Weights of a small transformer language model: untied embeddings.
MLP neurons of a small language model. Each row is named by its layer, matrix (gate and up: input weights; down: output weights) and neuron, and shows model dimensions 256-351. Each number is 500 + 25 x the weight over its row's rms, rounded and kept within 0 to 999. Numbers have three digits each. A neuron's up and down rows have the sign that makes its largest values positive.
After each neuron's rows, "fires on" lists the tokens most often at its 100 highest values on Wikipedia text that the model never trained on.

L2.gate1449:517509478458519471548468492515477523476515480483502528457452498460454519542501506502502450483473486483516551481536492537472500539516478496485513561500525531541453486511503488481488484516481488505505493531474512524496537499496473481492524522498470500483472493532425480485476456543517488514
L2.up1449:508532513504490522503492453510530501498504534487564509500493466516541498519485472517548498517461538490568475498495516494500493524465511494463480538491506505482484485510494541492549521537531509495489510489529492532496479431563526509519565440498462514497508497509447490540486509523497531494
L2.down1449:533491484493493502511513529514512470497527533487498521496510471479489468488487472475491519508456551482526521470504517479523483490502558459461518499502510509488538541507466519518469526498512539491514498475494522485548509480488455504515441517493453538500508519491519562474518557505473519501
fires on: "-", " ", " |", "×"

L2.gate817:496489491526513520507488494532551475506516455530507542555501496473494531595539474496498473454514518492519486510513485471507491482481479535484511488473508451478461500538479480507522505473536486479501515516512501494520484488511535495545454479524509483527543479515519502556526454535460479494
L2.up817:539469523463463499501493516480489487495486514554499504479490498540483506456522536462530518497502492494443489488492428459481508509516508510505531478512492472471462491516492511492489461539525500516490479457518508487487509544476519483464507520513477513511489479539530503526516475450465482529
L2.down817:500516472481531533494507475467522452489455514539450538509495483483489542459482512516523524533490513451484524490470510533454500498498470491526495484519481479546506530475505482487530498486474482524529492525480486506548509480414468539547509443491477544516513471526505518490501504500476519524
fires on: "'", "st", " time", "qu", "p"

L2.gate937:475519501472535462510522507515509466483465485474534497509463484493516496518499491485542493483504466527457492507482475467500514472513496528480493546542484481501498517457482504473531516527493493539480507536481475534498528484483467512483464478509507475490503516490516518499497448523471480498
L2.up937:505494484495515545498522520546532551477473494451501540501495539494505478476487499530483494501505486508514476463511508477469550463421519469506490527514534502531483469487501503494513523504492499481511549508543453475497505545482471526512526523475456526503441514487521507488490501548502493514
L2.down937:455504541479473531532530525521518502463513505520505508494522513521499487484470457525530515510530485481511496464518535502489515523464536514482515500491526521501478497483504459537455490483518486486527482517514498512507463529491451522522534517506450509485457537495480514512554503529483475543
fires on: "ow", " mechan", "ort", "ail", "ift", "ert"

L2.gate1118:519553530497477517469480518501494484484504528450531554461509490503505459517504507513515441560495526495521498486470507507527525486543500528455471523496527498520509500472476541473506519509489499461475526516472519540527496465567521503513542478474506521527475522458499538486485495520498527480
L2.up1118:481524508477518487460451469502495522504523489482540488468477552466453516509522532503476495499540459450529525486516536463499516511479496498525485470476516535516420451504489509483501473513515501485464506485511494523523505493492501507483525499469502502503528514531529521531494489495559496493
L2.down1118:486488498546477544479497457512501489439502531492508472521469486507464458498459534499536499452467507546522506474497508494495530476494535464501495469476510480513495519495457522507496518490533518497501477486504513472518510474464478536486468507506476471504512478499492522523526505510444488507
fires on: "-", "–", " –", " ", "born", "6"

L2.gate1123:445560494513505484503518522498491532493456481526549477494444505495550500504479496491501527483506511478478492491492503529470511501511498541463477495545500495497533519447468472439455492516427511519535528497503501522434540570499486496448500497496492498504505503533495460523551485439517506510
L2.up1123:491517477534541495486468565497520518459483478500518487533535544468502474481479517452494506523490493479516518523515503488482541513535489557483494497524534533488532544556520505486492509504494511529498526518489530496491553523481490499474508527529494533467483463539465495509512502516481525497
L2.down1123:507495489508528519474477507487499490476519487494541541518535516501526493493529534497474488559455514550510472495510469493520527534507500490494537479504521535506504491522518490494492550516497532479510497490538506502532510478509480488520553544463532534471470505496474493488469487498506506480
fires on: "r", "ure", "y", "ign", "ce"

L2.gate878:476522480513520446496483516507541500460485528517507472485471505499492537482504544480483526526540502538486528543485539516495481531467485513506501434511464467524521547505487515480457481502503496528499496553533486470454520508466510498464526505511511530487499484501484493492520485493502511480
L2.up878:501532504515532500529474522541480461537432516485515481494480520577543496514529476493483518491517496495515490486510473528500520498491499536448485471518503520486493538475487519472487511529519530490532512525536442479489519493468502485473520508503463491484485490500498516573481513481523494496
L2.down878:509492511491465486539552514506467495494440462495515534478514496533500486501548479483506498512511499573492528480523481526469526491504472489495525491486501510505497461521546501521524573468480551521486487516506497492501461509514521492522546462470522546492504496506456513498413516516539482490
fires on: "19", "p", "c", "le", "ur", "20"

L2.gate150:525550430531525480440494495532469476509547500508511494485492493515459544523512438518476531502463509526519462509472499521485469562534513508487478448519480508535497478519462464538482477474501524468487497515488479466495487468446490495491520492557475527480530514497535514539521517493497522498
L2.up150:533544495456493464483466513499485453506466485505505456502498476454483483495545506528497519522495477499537510492472510525456481521489527482502508514487483481482502536495505488533485500519499488499539524531461482480507569512490501512477503535534514504457514482486501589518505476507455465492
L2.down150:521516496508488483462508496502512506533532492550505502485464482526494551519542464499483498497503503531560485500533513527486503517501511502483460496531457473506525547501505512509542489487448481501486491509497524484445490514474509525520541499517503498453511528495504472500502550509512513486
fires on: " such", "n", "ely", "ext", " least", "Wh"

L2.gate1426:452494504503497462494489517484513503514522547515506490465452476535541515508498519488464500469559473461469505499487520548494565538490507538502502496483522524519506435499461512483534478495462498518482519488515528499485539481529505450479503497503518520481532529506472467511505502485535494526
L2.up1426:526464454474531514529446505486525466485463474506507482487511484546504495471498491469547543486489513520479517513504466434492470463479510521467487567456545535487492501471501481506487532521518520527524484519521468521531482490546499466494540479445470481524508482513487489519507496532480470514
L2.down1426:521481493473470480479464463474560480485469489481496538524465499545468488447539503505504460487503492545512532486535466504513484473548445511483486502497510442537499545482490489529455516516516483493513468512489511503484473501489506489534473513481513506466480526477495506525484487552488471495
fires on: "p", "am", "ard", "s", "c", "at"

L2.gate998:431500477576537493524479507559535496493502509510524523494471501488477520564511537560517490517500500533488426503438506539469500548537545487497501472504537509515488481477478491475457476542459507548488543482481500437463496469492483535448474473530482476527493539511486474500521483491521470504
L2.up998:477493469476567476524489536543508504468496468513521465535525486509483508519540531528503471546486537570515505483491502498491479480515514527509484514461529526483472476482535551475477504495522498475469543455461508501502513483493496484502503514513462441482482524452501512455513468489487514492
L2.down998:490516482449497492459487508508472508509455445482499474521556477490498515498480474478450513502518505507539586488510496448520463441515474511491512486486516535497505492544490525522510476465513517463480477469515517507509489541468465450542515533440484525482469502449485502467498517533464506472
fires on: ".", " |", "ion", "\n\n", "0"

L2.gate1294:522492538513506434525529454498502486469499485471510491515463490519487508502508515484495501469531478570477486511497521506506498511496487521531485509536548501464534513477483506488467464542508525506522475514510486470497465453506535493487519481492510470479466499460511481500485506507532467489
L2.up1294:493519486493498487511456471503460494533516495511440459559480466540509488532503481482452518511534477486490502513508513538505503574510511520499480451523574475463504512511503464450529495507482499526503519537514455510548484498539535515490513477485516494541489549496473489468488423504500478471
L2.down1294:501499505523469491500477498491463485513526446473448478517486463502479522480552548458512509468500448508500480484518494523511475540497483499499543492516557475497501508487553464504544515493518463489518499514500483508495489514503539514518513503518512485487483497499506481498399464481508517475
fires on: " comp", " Gu", " Comp", " app", " list", " class"

L2.gate419:492508513509510467496520550465502502496534477526476511546459514533504576472506508443522472496541509496490538527513526547500534498523457518480510535481504501493471493521491468483493520518476488485483467508525522488526464456508497496533499499492497482496470489528478487518491511463504523472
L2.up419:499533500464496521529553413497442498511524509496484483493461492463479525510514539485509553507511490500507517494492460512461481510508459468521530494561504449501476494509489466508513515492492509484509540504495496554514510506494502513472448466486525514511473460518477510491487505540514499526
L2.down419:487477527518519526502550514487492527472494510538487499500414472522512522498532522463513512456513469514499524505542479548495529515512487519490525502500511459539533513528485465492510477475493509464560461511546503502510526451442463511531511478536519517501486473510466472519461507530471520488
fires on: " comp", "-p", " rep", " Comp", "ep"

L2.gate835:521484457501549491485521549499509489517465487516489531512488486509524535508484515495505465517533492488465467540481486525492498509506478501458471551510496507537529485452513506489492506495516517531465511520535495519502529514516526454507551487499464466490485506488451495489498463511526465506
L2.up835:518501450515509503504493521508483504505472497510460470468461508478528496510497522498523522522517492491466505502493517511461517492474512540494486496519488475484507554503524521453495446453500509494483478501503514513494509475502541522423526465492496538527440453500506503500507479520513529526
L2.down835:530526519464539529485480486463514506488517491486495500537482548455470466534525534449471488523543515489560510535500523546521468536511465544550472458528481520498458451504462526477508536522481524512460537475499533499488507522523462529502509487476505474470497496485555510495501464558477524521
fires on: "i", "y", "ater", "ing", "f", "ce"

L2.gate367:501489488510484438492509471558493495499479510506479533549501530451508475479488497509505501515498510484510469467489508514490532528490467499501470436489534472568493546518496505501510500510501519500518527557518513484504486503495528469456512505489541507550511514489492473485503473521531542502
L2.up367:511501525485454501498479500488475528521515466469487453522508490491492462502502467503499518491541471478499500495490519509524500506533538501496514518498560456461466487479495494533494483499462504514502510544456540473515485498525502531496460495516465519520503513469524488502486525502476507500
L2.down367:515491515475503458521490473535485506529476535431508478511514508499491531530483500505461470509526471495498507538455504481498529523489503508518476528439490486474490512490499506497490491486517530435478507479498540517483504526535529496493508523517491488513475512547456489505451505516478500498
fires on: " of", "18", " four", " artist"

L2.gate873:470508481493464449513506486495440539492513512513530460506488493504519537518498431532463533491509517467497514506483500494490523517489509521500503449489498510490575514504495475461514468533478496523548498471513532487478514507515482457456474475484486475497544474487489518504511497484529566469
L2.up873:485487470501498508509541481491440513482481509540511499494470535489471479520502511501515485527494516475507487462501500501511447441509523484468541485514457458485489543529492531483493470525507460491540453474492524502463500558472491512476492473463510534475475476484492544459516544485512506519
L2.down873:495521470518503513491483506500485526492531501476526507476497503513483590467549472545508484515513514534489492480535456474528479491490525526496513490482521489486522510544496573469526492523508462493553463511571586516494505522503508492480489543492491520492543495494473511455545540499518525503
fires on: "0", "b", " vol", " career", "en", "ol"

L2.gate544:455535455498516516518505505526506547558510469489496483483479529503470468499493491496473513491515443448518484479491464539491507528502501494535498462478508463500501535500484503490499457481488517480477543495490531493500519485510468527490516471465498490529522463487533473486539509547506458507
L2.up544:535542480497468551515452479514497475495526507511459500507488545499496532583568434501493489509477481505459540474501474482516495498475478504457515459449480508545470492533494484507519459468493504451467538521478503500505503488482501481527501437490501488525477457506483537473496501530517500514
L2.down544:498497534470508483472514467467494452497501461489519503521506481449471480468488553521492531528515461496487461478534508511512496484495514456507468463491478550496526465475475482525508474505518492471508469521497515503474497489523501474494492517512493528461535528519556464534527520486465476475
fires on: "re", "ie", "ol", "as", "al", "er"

L2.gate1038:475497487501525506520499493488548457486524523565465474479510457485512533557486480515521490513491521522508505519497535480488490536481520509490524510507507459537495499539510488496502496523485427506506499497525487435484515559480451506487489496509532497500507504461452503508530509410485490499
L2.up1038:532550503497553513538487524567518502434494496543489476509491535517546557499478499540507491478482448517499505469505497496507466483498479509462491469479501511476525538512472494478486449522514482510490491484496516521475475513473478482471504527523523522501461535532489502512509547446469500509
L2.down1038:472446473513480522490483460495491478512464537481489494515513437454496502511474498499482528483474501509533537507494539490475495474548519539492485464466472440509517479494538481488494504514518477510510487477516479476482477521467469491552519524508517473527502470478417475476492501459464469465
fires on: "-", ")\n\n", "\n\n"

L2.gate1505:446480503458544492517477505502477493515519539522503530485494554505506474513494476485516456505511465511489484508489497510455503535504493475461500512443468474514504507504510529490493541568472467530493498491505469513576461524486502491505543513496524465527503473477508491484490478502499500491
L2.up1505:486491489482482519542513510495490522497475512477518495499499513498464455520489486505515533493467500497480512475493470499494516497535510509467531504500468513498550448497504495539476476530457473462497496514464466484509553506503533446497505518517481508520462461485477523537504511481530489526
L2.down1505:492508516430502473521528466478484496490482496505539506483531513485512557505544493513508464507517473561513512512525516490501508464488488474491469472527504483491514561450545519521532507527497460524499503547500495508494489531531477502553516522447491501483502487506513520459592510450482469490
fires on: " can", " may", " could", ";", "ate", " to"

L2.gate1139:513501539460487530540508514468511498496509584528489493503440513520522518444476478489525478504485550518473527509463495482494536503518465527484500501490485502510439526522485523483520489533468525497486504496493508512511504456502514507484480498492460529545515483522499489547492528465498496520
L2.up1139:505474473437489475519548510502515472501524494507498518520504484497482504497455513483521515499470491544480554541483496510495478476546467497492520556511458517482484485509531525488541509537515510509533480513482537517524524462520482514496473500481497520531464476559497494499455505471495500498
L2.down1139:515484502479513498512522491483491475512514521477525523480473493515475531491449499494545486511500526527468542525526470489493505482545509465483481541488469481481473471503542533509512510526528545502510476532501518516515541450538497502492483514480479507510498508483488482499440514475515534504
fires on: " med", " pat", " Pat", "par", " Pet", " Cont"

L2.gate320:474471463555489543521513458511486476491455483486546443480498450530524519509508551511486513535514524483513448493493507520512442512542442522491510509504498493487526468513492497521501486484500491535524488483538491496495484542489529497520520484541506520518492470500496524517492472510527503479
L2.up320:481511485579481522506529518505517478494517492496508516522524485498483485504482552497480510460532532531521469510499526484493427470516462517512516523476506500492500484478507486494502477494487539526521486509483461498471491470528527476509488467511478529514500432496497551524517503497517503484
L2.down320:480477470507477494510493517488484480513495491476514494485629464501480469499505513501514508508542485507512477488503509504473502503494468487511479531501504492478503527515627489529528515498502539520502482500524505532475504549507510476533497461486544499490540488473498514472411479500537508455
fires on: " Bank", " market", " fund", " bank", " company"